config.toml
n_kv_head = 2
attn_scale = 0.0884
parallel_block = false
weight_decay = 0.0
grad_clip = 0.5
decay_shape = "linear"
MLP neurons of a small language model. Each row is named by its layer, matrix (down: output weights) and neuron, and shows model dimensions 192-255. Each number is 50 + 12 x the weight over its row's rms, rounded and kept within 0 to 99. A neuron's up and down rows have the sign that makes its largest values positive.
After each neuron's rows, "raises" lists the tokens whose logits its output raises most directly, leaving later layers aside.

L5.down300:81 54 64 60 76 71 53 46 65 66 52 63 64 37 58 10 53 57 31 28 48 61 70 43 30 75 40 48 41 51 50 45 32 71 57 51 52 34 51 34 46 56 45 52 40 49 56 44 59 30 54 44 54 49 35 40 57 66 43 39 50 58 40 56
raises: "ly", "ne", "len", "lie", "lia"

L5.down73:53 45 48 44 49 24 48 56 71 31 58 46 37 49 58 76 32 51 43 44 63 33 79 50 34 51 52 44 52 38 42 52 45 32 50 61 45 56 47 56 46 33 40 61 55 41 47 28 48 39 27 48 73 34 56 36 39 53 48 60 46 48 66 61
raises: "able", "ed", "ement", "ability", "ably"

L5.down263:36 54 36 68 66 30 44 60 59 60 51 44 38 35 39 54 37 48 49 29 61 48 47 70 53 45 49 52 53 58 43 43 50 45 54 71 62 60 60 60 64 61 50 54 61 42 68 49 39 40 55 60 71 55 63 63 40 35 69 39 56 51 67 49
raises: "red", "ov", "omer", "ul", "ow"

L5.down169:76 39 45 39 64 68 52 56 59 49 31 44 58 35 54 58 30 59 34 45 63 50 56 49 48 47 81 68 55 55 38 51 58 30 56 66 40 49 43 55 58 35 18 37 51 60 65 55 54 51 64 40 64 54 76 53 65 41 57 54 57 58 46 40
raises: "ning", "g", "play", "ged", "nce"

L2.down269:43 55 38 54 39 65 59 51 49 70 49 55 31 53 44 38 54 51 51 68 35 65 40 49 45 55 45 69 52 50 40 48 52 68 65 50 74 42 72 46 42 55 55 35 65 44 43 70 53 39 53 71 82 52 34 50 54 41 35 39 59 60 55 40
raises: "ly", "lie", "row", "ities", "rain"

L2.down173:58 56 50 53 41 55 58 54 56 51 47 77 42 45 35 30 66 45 51 44 50 61 53 65 49 56 55 38 47 61 45 62 39 76 73 63 55 35 56 50 48 67 46 21 40 65 62 54 37 50 41 47 45 46 49 41 35 42 37 40 54 41 59 51
raises: "ne", "lis", "net", "stic", "de"

L5.down255:60 65 63 54 57 71 46 45 54 47 49 50 57 39 37 63 56 34 57 21 74 48 69 63 46 57 62 44 58 59 52 48 50 74 42 33 68 31 54 47 44 17 41 63 67 60 67 48 36 33 50 36 50 50 62 64 28 31 41 37 47 52 40 58
raises: "pt", "ish", "d", "ished", "irl"

L5.down144:49 65 61 34 30 58 39 52 51 39 28 21 59 24 62 68 47 55 67 44 45 28 67 65 54 60 58 48 42 46 55 59 56 47 51 46 31 38 57 82 38 44 42 57 49 64 49 36 51 47 46 46 52 30 54 27 53 42 70 64 48 27 34 48
raises: "nt", "nd", "ins", "nder", "nce"